{"num_hidden_layers": 16, "hidden_size": 320, "num_attention_heads": 5, "num_key_value_heads": 5, "head_dim": 64, "intermediate_size": 640, "vocab_size": 16384, "hidden_act": "geglu", "norm": "rmsnorm", "norm_place": "pre", "norm_eps": 1e-05, "positions": "rope", "rope_theta": 100000.0, "rope_fraction": 1.0, "qk_norm": false, "attn_scale": 0.125, "bias": "none", "tie_word_embeddings": true, "parallel_block": false, "init": "orth", "init_std_qkv": 0.0234, "init_std_o": 0.0, "init_std_up": 0.0234, "init_std_down": 0.0, "optimizer": "adamw", "learning_rate": 0.00127, "lr_mult_qkv": 0.7, "beta1": 0.9, "beta2": 0.99, "lr_head": 0.00675, "max_grad_norm": 1.0, "warmup_steps": 367, "schedule": "wsd", "decay_fraction": 0.693, "decay_shape": "pow", "final_lr_fraction": 0.02, "batch_tokens": 65536, "max_seq_len": 512, "doc_mask": true, "train_tokens": 546800000, "max_steps": 8344, "dataset": "wikipedia_en"}
MLP neurons of a small language model. Each row is named by its layer, matrix (gate and up: input weights) and neuron, and shows model dimensions 48-175. Each number is 128 + 32 x the weight over its row's rms, rounded and kept within 0 to 255. Numbers have three digits each. A neuron's up and down rows have the sign that makes its largest values positive.
Before each neuron's rows, "fires after" lists the tokens most often just before its 100 highest values on Wikipedia text that the model never trained on.

fires after: "\n", "-", " the"
L8.gate271:169171083127093133110141162101088111138173102106132153103141054120157180109117110126151128106120119201127138064136147100128142152146097095114162175157136155123125113091144139104109149124108179108093146129116109196188160149137141054090122097138085144168152157123142113151068125135093095116162128110134149112083112188078126145108144174125139111145179134150083188081128092120138060128098
L8.up271:168149113141097154104166107164110067063127080141103119114101134116158157100118124146177141167107123188105118084147093144177048137141103086145135171236129169093151100091166168160124106143095120118126117100109162214202097157129147087088112106150141113111139121115190098150073128166095104045149138117103186116138156111115074119114149168134132099167186177168142171119090039174114070128125

fires after: " |", "|", "-", " —;"
L9.gate422:139119104158112114115091149113084099070092162131116135105118086113089121116161154038139092130129205193174167172093172136116090140111163114168183151153183173214070103179097102130184125143122155089122097133123109081199101097098156138180201071131165136147193097153139133138080088146168123093128158115157062131179149067128136175145108134109081159180175178096110084145129126175149114196103
L9.up422:176056104135111112131063173184146117161169071175060163098127133129139121156099084092138090166191106125068100097114136149170088131105079081066090137128208119154085099123133126156077056073134146170155122162103126162078087045118098154134142152118115109037074132129133118137136112127116088132093128097117083072167141120105147089141149106173117114175134124145096129146145099134093097121149

fires after: "\n", "\"", "==="
L5.gate491:109178097100081112124130158064106123140123130075134145082126113124104140160131058135159082174111084164109132162103122132125136144089133131147123195105109164123199050108129198195122189122149080142131131070149154098154113107164128126086120060112177136119136148139116150150149179125121145149146140116090175114139081099111108109134144157111127095088123115102103163093132173116076110128118
L5.up491:175124163213139177064095138121168122093101131196149132101121142081120138142153125123143161120145152152129176144145190055132106146161152156145179145129116117177126122098137127109158126113143134073098106158132084164159118160114168194037121097161166136144081174076134103164101172177120166130110109148121114136121175153126096146122107155143138130115150111129084098132097078171160140157167

fires after: " the", "-", " The"
L2.gate358:109099067170133180101169099135150053142120084131121140108130142156131089169143112101102145121181100148099154092122131094133139153138154084139136105174119133138121106101167152084194181141139157093092100128141077147148094164133157100162089166152105133126102162175135145208077195092083083077119144138093152160198152083117111146117148107123097106101126110129087101150099156106101079108099
L2.up358:083153166112069160077112187073145150161060105141144127124101162170108132103111065124168071167143109141098179156079083124078118109117139112085118118166181157164092119158107116144167108123092191111074105144081133174111146116137121156187122127128142145105088089124144094083216114125119082102126128072121134104088091111108147136109107122089156118141138098125095156121100138133140132146117

fires after: " |", " Tour", "|", "\":"
L5.gate134:088079079087103106076128141119100120110140161168110113122117154136115154158166100131124130166172104075083070146137155085125130135126133161094116173118155189156107159130159140084175156106115093142159166119138153065149114136087099145145097148141120124144184105169142148134119113132071099112112161113121089106123101124138127201135078141095138058208127158097127186129132124224148055144071
L5.up134:092101100105145098122143157113156170117158153154161121072096064101132154147185129170131094082177120090098125161170113208120101116100128102117145162171106133163098161124093176091138131157155129079127092066109128080144094117147061136115104113151125149122167154163082090071121100143118183078136072094124131103146100101144046115150123182098136115128170085107147115084107166174057068103117

fires after: "\n", " |"
L11.gate102:133112094137084085115122153111119083130056147131132152095134095164159164133197121129140076151117136142110108189133161089108098132110140115153156137125137112141156111152138072149135126111100090063194147124125065129071117142058131146132144053147167127189132135102106167192133126122092103107173153179086117098103103151118125130100133119127132135096172176119226159108103155150160050123114
L11.up102:107121168127134065120133127127102136148107107117099043162179146123150128149119123169107135176137153143092147164143112105177135052130204104168097068101105133077099121136182082133089115131102131103136106137166105169121151104116156087067160183141110134148141106111160113148112103126122116078129106060180143120147108158135136143098133158077094113150153160120103123120157222133185105176090

fires after: "\n", "."
L3.gate437:146135123117120132112117124142111162150120148123127130127169139103155152164167105118129126140130105165133228081157102116043175177056097088193085166139146089096156043167157092110092063086156128090122159093111181180138154132080100125187163137109190148126137120121126118158117163097140128171116101107109114106156141072183165154090064123126144123136101166103081192049078172121077099211118
L3.up437:125104115094156089165135151112170101064108134188131146102103130169163062093153191167133088135198140160114130140145122110086058141106131111132184144095107144116134135055123127113138141152102088079154160181135118142134075143133133140146098134137136122092075131173085146102123072156134167112071131114080137090118108135151089126206132090146121147184146132134129172099116113128100083083094

fires after: " the", " The", "The", " video", "|", "."
L2.gate623:194154095109153171140174081130062121161127071146088174114153148103160092155122096126105163133156173142184125104139105149126141140189136101136105174100148126151102139152105199139118127089169121115131203206097127130196129191109117129122097176184153107190145117084179144189110142133111129120128166161117144172118124142167181145089164131156134126161145122102163114138090091135116090146124
L2.up623:097143148089131126090122162151151171109104137210173126142087064145126103179084134168118101152155109156075095096140090073112157160158151143048075124121145078177181170123147110123152158129152116180093160117119154090096086148118140106102104144159156124156129120102090136169080112103103081129089167169122115150156162104210140188102146058108083090148050102110115213104106112136082122130088

fires after: " the", " from", "In", " in", " 17", " In"
L10.gate573:152136114090120112159106165132128140153178191069188148148102129102142128103124131064121110117131129108185122101115169107173169119109153096116119085125078165160114135085122102062152121147135165125118158146137070089127099123203107138157083143128104140137156125159191140157140173151129135154096108078100083148145188141128125115066160135157140146114137129150107189139130113142165059150123
L10.up573:146133130100121100144126072175163138180105099108101182120102142164138134134148090046146113124140098116135126103168132111118123142143125068116039063112091152153186117082110140127124116095173156127081134131193065107131144118231122111102069121127152108089123154093180116180158129125160101110105088092149150245151101167153102162134153187205132151122093124148143101124147101097140070130123

fires after: " |", "\n", "==="
L9.gate510:127119140094098109097168076147141087119155132142086207131136098128152115156102088126159123110099116091123186113105156087099098096201160112129141181144089110148139142102104085151091152146114118126144088087126099152173130094162132139107123121156144169164115075141068119125110150153149123151151135147142199082133153034157187129117115089110129144180144112147116169097156134158090093107117
L9.up510:165096115097139099166153115174109117081135122193110098158077115173155139156109096128175085129140121169120148077135164138127088101163141086140156182148122144110122141113095067130087121163169131154194113152082114169137099118111080091147180149146111130149112101193128170090070133165137149110114137081107143096151084087124151119083165149171104151153149168146162098181110126121121137116069

fires after: " the", " The", "The"
L8.gate519:110141159075136098102163079149136103189058106069174130179125093146088087154099119176137110093123063129134156096058098117162199115167090093094144106117126139181130101122124163106202116128187101148073159135128102061213157152131113142165138136118153109090130105047148122205069137142122161139138184094141154136119115139122115121082112080119122120162169113123121104136161080150126085139091
L8.up519:083100152170100072117102095094155186126079098110133117087158154144145159136143129136138131098136095160150075158156174102145174150086124126122079138157112088129106173159099130116152163156115164153113101093173114198143126180093116158161068183110166107177139125144052132178091177138114130131127146091133168109107137151166134160060187142166110101103125114114159170173133165166066090128095

fires after: " |", "\n", " for"
L4.gate586:166134147082098109151114095153118130076155084154098135114135114113158126071120135123143133132189187150132141117158142104130047114142112130206134155122162180147124130069169090131141147105131074124110144179143083170157093150192134154107112130101123141115105101133182146103172076178174176064095138142120135146129160156083090151179099177149075089161113131088074107150156142129109121134129
L4.up586:124122134109119114123126122116119149127140101137089085120109129138163106113146043104131125139143120191107148139171115127149103073182158114134153136197132152158117102122138053090194159094148030118112124122103085115146076107157127073124117126133098155108175083098145118190129142113171073103063178139081150139149125127080130138129127149147072110166114101128143177094082150182102101110143

fires after: " |", "-", "|", " October"
L10.gate336:103105188108109200100097108104112079084128110148104165100098125176093128097081125145110096199181084146103182148118118054149151140162119131109198167132097123148177102094135151132132117125141081133127115068140115142126129154150161139160089122170135088123144099130126149167142125104120142134109104147104127134160150142168116112127134121149165134086174056167056075090148101132078151157142
L10.up336:149135159187138134110118091121110120091152099231128115144169155112175150121072157123141143149084175135178161124159149133176042115163109107151090120126135102078140148142132173123128132121132147085072157223124098154141112101132138046094099149130145114175098134130098149102157070117106081113105093140158080139149090152120122120106127187115119126142091083123172060149114170174078170134198

fires after: " |", "\"", " 1969", "|"
L9.gate289:122136050139157131127113179191098103073152155099165114167176111149109147134134130081099103099108162099102134097109142082139123143119157142165117190098121079187075131139119138133113162135151141129110093127108139074149113196148145098148154114111105127131202142177113173123086109158141150130143105151189149126158091062147165147133089010087099100141148110155122093079094119153120134050084
L9.up289:111157162151148114144136171106114110134131076162198152083121155148087141148156160105096142137139145173114151106063125134075190128139104147068095136105124088112110121157076110146204111129135122152182103126161139153088122110128177173063140130125093116124102146180180137183113123137083194112127160062183078150158086111111143117146141119153060134068150110164174141117128109084099104039120

fires after: "|", " |"
L3.gate495:130087116111176127091136094116090151127120205130075207146158107147126096126143093099116027172155137084065149140113168148234137148140162182118140106129211115144136152147129138113157166124119131140167169135110170097144110120108055138137108071053129146148170133126115169103083109167145066126119112124068106149113108125157106129144075122136163109187154198138118128165119104134110121161171
L3.up495:115137119172102169151114108132084152094149177185061150156097119183143108185185035164132157060159181160079090148113154123164144147081166079117133171132147069141093155151123142087156087126188143148117148118111139100135199115127185196174099130128107171152112207094111067104143127135140082158169147142133125133174112103110148121113112105141119133136113105122151108067139122077168083080095

fires after: " |", "|"
L10.gate310:103159093133153089135112168112155111123088105114174110112119095151140107099133147120091157151113126196176131164111181154101163154127106123161138162137113149119111109176102165105145185101163125080157141171124157117104166138154122115111080151113121095102125050165116134142088102102114160119122128153149126151116136200103131124074117057131096101148165112112112090089146173130087127124141
L10.up310:126084135160135152149148192114147168133170130117062128129116131120178118149146083109130097132127093101153165165123135131105116138136144077166178186138096131138127168135116100129178110073122099135135169127090181135115091117191125071138114115137120094169100060227051145117130102132079164065088106138121048140117130157128199104160144080099076166159157129104121111127156084183177158101115

fires after: " in", "-", "In", " In", " L", " |"
L7.gate481:085154166097096106102160074111126083172094125118138160099130110111167095120119119127133184117124202190104133102132181094195104114174160142120152080126155127134122129079144149068118127167156128110124184135107135104149058138171120145089178186173125157081168126130132168119097117126117133108087193017134085137123113120150083143104152114157197135146144122107151149160082117142089096110086
L7.up481:140156094109133089108144125135099140135160126094161093147198157126123093113144140143170064122129120107136151105145100118193089152133125159113116123160131178088112168110144096108177170093186206062106150124171135167112084118139150078121094122132146129116158124098138162166142100131070189092084086159150168074129096159123095126125144124144082132125101098112117182139165163164106144137123

fires after: " |", "|", " W"
L7.gate494:132151112151119148124202230129122080110128056106202096115155133097134096127149132135198109108061145138146110158144175131130107061126134121121147124116123139185099183143075160116153112154130137142099176168119131198093125134112131148169160121158175129193205112150085104151127107137114208133114094138150129148089085117111118127066174126066099140152116147161123112156140081065112119157157
L7.up494:079115110122095146166139180143134144110113172121133166169151120081065109137107092107162116188131091096101068148126130179126178104113101096145068166101173152127140133202083133097138137094162137153117121167167118168108160065110159179117091109100164071073107074119149178130146152147132136093171174061098119120115146138131103195142151101106154186140181066123101139146123089088163133097169

fires after: " P", " M", " T", " p", " \"M", "M"
L2.gate237:177117102168060123165071051067127172142144115206122102117156109125129149069079133150108143164144151050159138147144115126162134214143144086169161128104070124125124174126102070041145113091125045098133192128099111109174150115137136170076120210087099142205085111182146148154060100143118113098125142108126124160112134144083147110113125130114141133152126155130109175086071144133098083133120
L2.up237:110116106143096121114110205074187131062135105123135133188110062181113122137162164162105150115139121133145190071191101094157108105185102200058174124129111138137057087177059101077182130106147092175147160156072148116155168158111145115129176098111140122147159095089141141107177153150185160158091209136145121111103153091134110123110087073087151147078085152157129177161122114167145112145104

fires after: " H", " T", " Y", " t", "H"
L2.gate587:134164102102091094165126134111107132135062111139056112147139133112066133150150126177136108082176139170053118124100135199073090112190181130155125144168128177120140162195065115122140135011148127118077130129109114112154157095131152087068171167093122158142103149099140125144134137095066177102101136109115115066211153119125175126159143110132141083124130087187130183062107160100089071105120
L2.up587:123107123123134086107127126127157163110116141138110124114123123146122046047109138141053158069158134123139181141120091118168176104163102151180127109153108176114169174103133128143186126106117126149114179144111096119117105143160163144116190117096100123208037127112108167146121111111144199099104108105199184147139146054096190111169171182132112124113094133158071215118099147099107136165086

fires after: " the", " his", ":", " The", "'s", " |"
L3.gate382:109129116122119161118084113075167139119084116090065164150074085117119150183154185106152104126088093132111104104158146125136130154107076110129068130121123113123083100146102126092124159174177117084185119110162066136199166052155124157154144112174122081145077128094088081078120150161154126134139143121107148143097157101130113060095130114098124137156158134163169104103110129127130119077134
L3.up382:097137127117126147103073077110114105081054113143122166107166101116120128136114151122123154145125110117101138136135153128080107116192149154193153169115123146119157118145187142146154131126186126135125160128094111110164109150069103092146145129041090051115085100107129090078105071123145119127080175160142087181124190140131132107141177156145161155190127160122160151141165143109150104127087

fires after: " of", " in", " to", " from", " with"
L2.gate313:115138145134137151171171151110159116133172100102121163128157159091156088099070178181120139102170088150096132126102075084106104086130128135200114118194079130099151108077128124187109118129046101155122164135150157091128123185176192147099120129085137099082147154106109065155133182093112136128112144138112161067110174129153142134060148143094125134129093096156186126133161112089115103174077
L2.up313:104163140145122117157140106158115084142137068128117127108163106107165154139055137102137061075119101097166097146127082119133112104129145172138141046064127140151121175072119177184118171103088209132159156139179236130090132110159217164111139117089148136110160174153137150161170143063174199124177124114177156125105157132109110096128223138073152113094106083109098103117134128146127161145141

fires after: " G", " f", " T"
L5.gate418:170112111131057100137122175087141104136117136100136137192130082184150175057124091133081131161104125174142103119110058114024107110134076092163155102118124150088107139124174117119150119145090096070139118152154108058159123112159125121147169165169121169108169108130187162144178135104131104148161152087135124159171082136076195149117157070124138139139100163169175169079119132158099117190128
L5.up418:156133099152145158195133106069108079063087087178144122159143094158100127134124116200092142165129075187105161096066079177175139086098145126158151122084114098104119137119115093133132143127144207112112211157092127147106096179140116058126147175208147083140088126130114105170153096123136196109137148114101166118157099131114161160161127105078104143122096149117158142113071147106131087167083

fires after: " |", "|", ";", ":"
L10.gate340:141116107163185152139118136124194145016172086142132157125091160094189127080166158141143146173120069142192114090113137160113082066107162122142149102136155118147133097095122167120151075139087156086096116159149103177148130111099137147137122136148158241140159091173151166150089111149185156117136125120140101149165099103107133175085103159146127140115147144124108104142095132121152143140169
L10.up340:201083087099077128081109146074148049107111105168120108108102095068109085130183116158082121111142119136096169148138117084127110109120115104100163109117121084174099192116112131100155133138201072121089107122158078121127143127160170178073094104055170166082100087160123178143130107095134137115114169103128101142159128132118129144128067145058079079107080108182122129138169109149087177164095

fires after: " |", "|", " $"
L5.gate184:135153189134069100176138138123159091098099165148114168134122101133194129112137107161080094173170086139154136139061081101110111167177095117180175147192095101143136184092061108115145128085126138138150146089193112109144146093150176173109163133075150176196146131083115139184130152150134092146141138137050108112155118099130113120049099152138128129170140125182200061080175099157115143117124
L5.up184:177145144150137118175175098102152138122171129161074079191152196151157128136074161091203149131147209102053100168153092097204127058142190124134098142103145115083156153135136108144140121087101087116162118139172160110104130123139114151132106092127157152140139112075141158154200153119149143083145161128106155161106094141122075107139107176121150128129174057119109136144130087139048149139110

fires after: " the", " C", " The", " c", " Al"
L2.gate248:123092158207123187177154133062116187085104165160117134105168161123112095158045134088078165114112124144153091113115174136153137134168136105114140124182122162149144118067110074093140132112128095101122050109110084086143155148140132102188104119119158145154105097063109106126121158093095090163082109188118117124113177139153123125130126113082121099104055148160136131123160122174120085112151
L2.up248:085167146137121160077133133114130133146111147076087076144135131126163098091088164123178146143179107143124139158126062094175148108165115173164073171140151131172129098127103125192161091074105169100113176139129138133110128127085095177103138102108089101121087076104141109101107118156135122156135163113120181173175120184093097072146112149160142161169197094096125089121115142153048127132131

fires after: " the", "-", "|", "201", "19"
L4.gate609:121098094107170155109125193123145115086091175119114163134154098154127151136154094141128109023112128141130114185137158106161136167135108126097148131188105068190072172083129166077152147120111121141128139090154126103158130108113126192098115112177148171130123080133133099130105107177141099164130154085108121126099155070106155095123104093084091137176129097165133160142171135122086041133139
L4.up609:128109075084107131161114179119160129143100135112130151147150080167138123107145144141109105110156120108067106127155107154137127137167157064119134121131196117172111121119144134071176126143165140182133143109125199158166107133101081169154214135131146121138156119108192118102114125100116112127078065103145102176140150003163078079136116136110119101124180089175111140145037080095132152158093

fires after: " |", "|"
L7.gate89:129059131122151131170093101118107098119115174147107143139086092100172183141106128088094105084091151088170122162182094075099120183157125171115115139102132133101121161137082116108115124103113087108118070163100092138165092100138097105105118141126128051154107135149096154143079161133112072149081076167072123129160115084154145149129122122095182146155165139107131147123158185173114136105168
L7.up89:139118116162062139141103111095099079153098148103123181139132145189147087139150160099090151120119138119160093116139128161095115159147134152124125144091157115150140165107081142159130149091162107153130123148137124122095125143186124185097102087090118071124040144139121159141134152090138138139142091151130142168152155067156115058057154077085131101160146146095176113142167224162122149133174

fires after: " the", " E", " The", " I"
L2.gate523:095133042179118147078104155051154125116164126119108098130120164161156077174110099092075114115160140152090127138149098136123117154187144093087171123201149073110110120117128104105179145115155085146125114135127114073150075099153095125189129165150089139124112137120145100171124167099110097161089142170061154123151100132112154170068136069147107130103136115170089149108087150149115109108085
L2.up523:134151108183072167110126127162152114141101155119124157118085151118154111146127096112156195176139129198081101097172084022079086114096140087147175096139130132074141145094145069141090130073101174071108132148136117137118132141146139127115145115137119113136139186097078081124128106144047049123156169195141149092132147118134147091113072152128183145083103176111178122111133110136150127090069

fires after: " at", " in", " of", " by"
L2.gate478:146109165143158137085118134125098112136141078127085142137101136124170061138112111111137119121165115187133108115103117129168092111149140133130107072132192137132129118155132171101143168115152150149101146082153132102152113092164129194124166140099119150139116123106140133120110140118133120131129096104175093119103178113101093111095126123109144098117104103160173180174161182116158028128130
L2.up478:108129200150115175109100141139153105091114130139145123091130137134101123117162084177044098124152115153171079103109076085086130086136172101140124140116168111162119127149144152109123144124137210133112120186131130155122149141128129157091156109132123187179109070187109139145164175114138176111117113105133041114108186164171209119157175128107190101163141086104122094102111125148223063155110

fires after: " and", ";", ",", " |"
L4.gate570:098134101115125148145149131142133118113148132126167083030151102155100182130129137124074135147121132115088128092116151139115152101105234111113090118159196130090123076094122119068151190124131172129127115108102128117114131130141157094157156167099143164079167092097174190175153161164154185100109162122099119152164137096154119142136067102170146073197149102092158165154168208164134115176143
L4.up570:104140088092109105129130043099136150122069109134111144146170097150102171111135153193079120126130189087148148148112162114113133105149147182160130139151157162145056117085146109080125166168116098114148129046129176108215134108157127084148194152096093168105138151181172169118148124192135220088162125135158120183111168163131155125142118124080148082104114138120106174149102108182122150121130

fires after: " and", " to", ",", " by"
L3.gate282:123129140093145106118144097149129137090079092136096159134204166114157138147130103142089115087105161122165090158091136109143098081171112158104095116129147181146133066129123119064117141100145123141122109151147195091142116081129131109175096137086165105155150111106137155187137103081162102131102169173122153153141050099160144145067122146113132088124155087123225104157130183129126152141191
L3.up282:156115105124119107100142130117105142140173088103110112089121113134133178118100195103097123140175108159125087126141178151091123124153121137176110123135101110121129137068126113202111104233146133167137147149112111135166104190148074139119172140093135114089096185152102097020151091153099241122148131125157086123167132181143106142215158166145142111165192182148132162093124101104154095152152

fires after: " |", " to"
L4.gate26:122105118110102094125162122096154147179152144153137141127102131104140180145087104169148118130081120165084083132146111147127128126170131110133141112153078089097150115150084145145137111114175102164086138116150080096198134052146162157137112165140104154129186145115147099190143142120159110175059202095158150099141130174150144103066149137089163096101133149226161133071160202121085134125110
L4.up26:207133175134133148133128154175045149177170120176090153154094175109159144172089081101121116147130120155089119154173142125156110071125153108161132071167134129149181161136114144131096130152165135101105167096149129135156060117096135147115094126135110108082112153104147080149123116112073097134118104104106092139166123149165123130136096129130148113149132103091114116124135111123146117131114

fires after: " the", " 1:", " The", "\n", "The", ":"
L2.gate296:131159153169088153086178109108145154196096076149092192120119116152107106175120084161160130115126117118121106108122082128131094098149111092138186165186162135123072115119148136136188109144186106105138126164117181132177088116128149124171097127152131170118170126058180089168120087134130112129068121093127107127143147100122146139099103137084158089187129106123153098119153161113095156132147
L2.up296:163149145170111164144084159093099128193184105152173181114115151175158136125101155165144166117182200116156076143162119065148122097113138096114114156161098100095140104123104097088128148123154089152115156141124162153180141097118147158093133155091113127139081125167093088122087173105172152112051121132190119101101125111152111128112138162108092079100131052155120112112163132138117142134136

fires after: " the", " The", "The"
L3.gate431:156089140146190145187118130128088159154118172145083166143099144197118093187097098163138111110189088133122107114154150077190139128187143140115120148145140142172133184100103102121161149105183162186116137173045124125188130130074168217124146235115147144203123186112117117133054184124111140140112140158115091130156187139136134111112109154063153136183105143151176135141130154143082070139118
L3.up431:147117115136144143155117132114116155110100148078090135121122116152154087172175100136150108123127114166055152102174167105171142113157099153150134128130160146108141117092152140103138110115123183154149188147113159078125028151150122109110133106097168113152104149149159146144159125141100154127102172118101105148101153149126094133164151128101124153161158129099103172166120090187098095134154

fires after: " |", "\n", "|"
L9.gate615:144108135156096112134112169167109139116116150151143141145125111089090179105130122151112085151112151157111200123090151147154111153131157125102170136128120100141146098139134129097168107148141156066131084193110139137177099177120164117136201183148088095108144139189170127154066081116120150104100116146143066126125141072081163128127048141155175106149087078135170156094137172194097115167151
L9.up615:069136108122108080112138192134183046093107111109119109170139169113150107136145142150105133136116147090225098154088100159195072125125191071153128112172083134122148090137114152189147160107166122126142087169168095142130120182159151141122114109123106102090130136169187091193131115141068174085127119076089067161132110073123161128071080101104157135141203125140126146145113064143148134133150

fires after: "\n", "|", "-"
L3.gate134:072072077155113103196086146141190120198157126111118108114143163108146119162166161192129117102174098140162097124103154146087100087129115148093102107155182119190124054112220078147157120095095147148083140185108147119133139180164100167097056099082097131108126153115186154154105167142105095097156099122110137119144148133087059183106170114171190057132150134106178105158122166164120112120110
L3.up134:142130073181095151079170104094110137056194118128114173155140151060133182115094101080176145124158144110143074162086053094166063153092157101152187106152102107151093161151132085141171077100059064140114132105100117089147114124121180075186145123137122161103155111100120080134170139107090155142088114117061157142110159120151141158110127083092092138154069146149119170099102139154085095128169

fires after: " |", "|"
L5.gate228:107136095182132126151089152146160117132118160141114160148124126188143139216139083142105148127131196092172148154088089114191145140144090094135109155166085083098146216071135131097128111140153125158110162179095137125170077181164157131204176135106106138208131134153130134159104109073105111114118078105173136143140135113145136101072098106106204130078122136178172159175111150118143110113059
L5.up228:066154173141139091135121125166154157147191165136105142124149154151150121135089107127083147111138157104145141098087163174081158133180119117152117106077139121073148091108145169100152133111226126068166143154144056184120064093117175142116138136116104165162150115095158137131115111139147129116131065066117134168150134133152145140162140124114098191147153157141154108170169147108081093119082

fires after: "|", "\":", "ov,", " |", " York,"
L5.gate618:129119123081142176126190111143101122084110190162173145163148079116082176181113114154077115114100086131127124155152121132159098149166155208147137188117094137086149095138077109097160139083092194135137139195195124069125104162131130070099064113151115126071111149191177157138114109140099093118099138120118147142180145134135089125119102130108161146141164052140128123110141149148112073107159
L5.up618:061082119100082124142155141118131147099138143090140119117102114171125161169164123147103085108141148077139143156116177152159117116124141114162196177148106100158106130096110157120114112063111173143142127155133093084164100146173117101147093131116110162148031098143116112126185108123105101114091141144125134142155179106171135137076140106196193082188110119154103102156151161134117119152081

fires after: " |"
L7.gate496:115087176144138121192128146141098063155102093125175150153185128143146164101112142096113084117173112101155128114106106124073115081165173097155122118106098097098039153131109070111139153097138121085144130122131083173148093082170133139140153137127151160123110087197142103139148127144136144144133093118062111070189118076092156127174098097104097145135166107169139140142127109133017131143054
L7.up496:080121124135144112170147105151167109145138066200110095106142166162173116130098166151168122136153092071133145106109071143112072164198139086170134092092131185100103121112104106108115168093125130162157131177146066159148133111157095159155125146154184127134137103147124140088154079126140113041159108139142119134188112098149133168118154140114152200114179162123115147144143071075095163103135

fires after: "|", "-", "P", " |", " on"
L3.gate143:138132152087134183117112078125134128132091127135150139158123136130145156113190104068109146116099084094090133105120145166157110169161142174159108093154127142096142147142127085092128173107142124131112137156133069172115090082144108072075167098160161171109132111157127198163145141123041114111128095087099114115141112131105115093125124139114103127113144144098143175110079189150130080125173
L3.up143:144198125132137070122148066125168173154114086195154086152085136059129079100123057181166128146156094091098115060079141114131069144195142150110115200095138187105170110127137106102115128111078164114060170128172107129144130119132137125067152165130130134164144108102087176132113083162170140077110134103130123135090113076126109164114123127112105112121096159132105168181085112070151121131110

fires after: "\n", " The", "|"
L11.gate261:131136124083151154041100097135173135057089162093052145138100167105200131107200122133104076158112161135077135100142142139166151168163105110102159161096145130153131114093062137109153172178183100119124140121159170134134160132112168136100146093102083071111119096120141073207157082152090150124110110096153108120172189160144132086088141116151125130161148109139153093122134098211110143144114
L11.up261:131092029083147086121111108092081059154162190132170157112106130197122119139164158135151132129178118088109129133144139144131182101157179166175160142137065078146145147112144149108124108099131148165135140129169122149196120139158182156158123087085152159127087111111106108154159103121150100147127141134093111153164191117158129190117133117111066089112125143125111167120168154155093053142084

fires after: " |", " 4", " 3", " 1"
L5.gate38:125138179177179172130198151097156114139202085122127136058203135159152155118135135121088104149117149098144147130101079106130128122169084077123149116117117152107087211152119066082169197095134132130110062101103088129211170119188171104111113164113129131167152143217148104142130109129129139101121070124139142119156158135085161106050090052116118169172166101106087148153056130136157105151130
L5.up38:117153120113106129135097141143113130098141121116140111138155116135064113096124123132140081150141168096033190102139106104138122095187124146146120121164134149150095148129068079148146110133088060162084130090145118095101144105137122087147143092098158168133168166131084152136140149136094152098112154131093144205129109147088086145178129114103138178163197074114119162161205044115076109112093

fires after: " the", " S", " this", " s", " The", " "
L2.gate281:107121123144151081132132179074089126160089040057178122097132123118162128184064109105126154156135117133181094098103090071142133145099139062126142132149121110145158159096142175135110136129206171104106159191151152119164164125088105174125140147087168120154140163124157127157092197136063124148110151121143132098139131128116072178118169124128097096141114161112152100087141164148182076129103
L2.up281:078032102121107054170114113191117116078088081131085136050125131101147158164074095138127147089115159111140094122147116159155132128151077112108125175135132137116111101123106064133150093151126077112149102134121119087103162085135152101133108149153122065129130119184154104159117084111150159055162161098083137088159065093130111177109151120106095147055170153162100110104124156101123158137116

fires after: "\n", " the", " The", "The", " its"
L3.gate595:128107089094111162118107149133137099134151138105144183144145146099148165090122077089120132062101136109124132072143134155151112052189110121135109178149128128120144123099106171085089088137170111091154075129140111033148115130113046161110128131084166115203109081098121153073095185195147116113107172098092065163140057156165091116129153141043147080116162134161107076111150126071146123138085
L3.up595:107100180130102100121119131147095154115177115119110123097105141111165161123147169138173107174201118142145129111162087138151131145109120131118107119154102172156083154159167047094208118083108109130159125066102124090150098134128142208150107123154120152097122088163131136177107071142168145147116131125089174144139101207069177175141082095062160156135095125132177126140160149151057154129198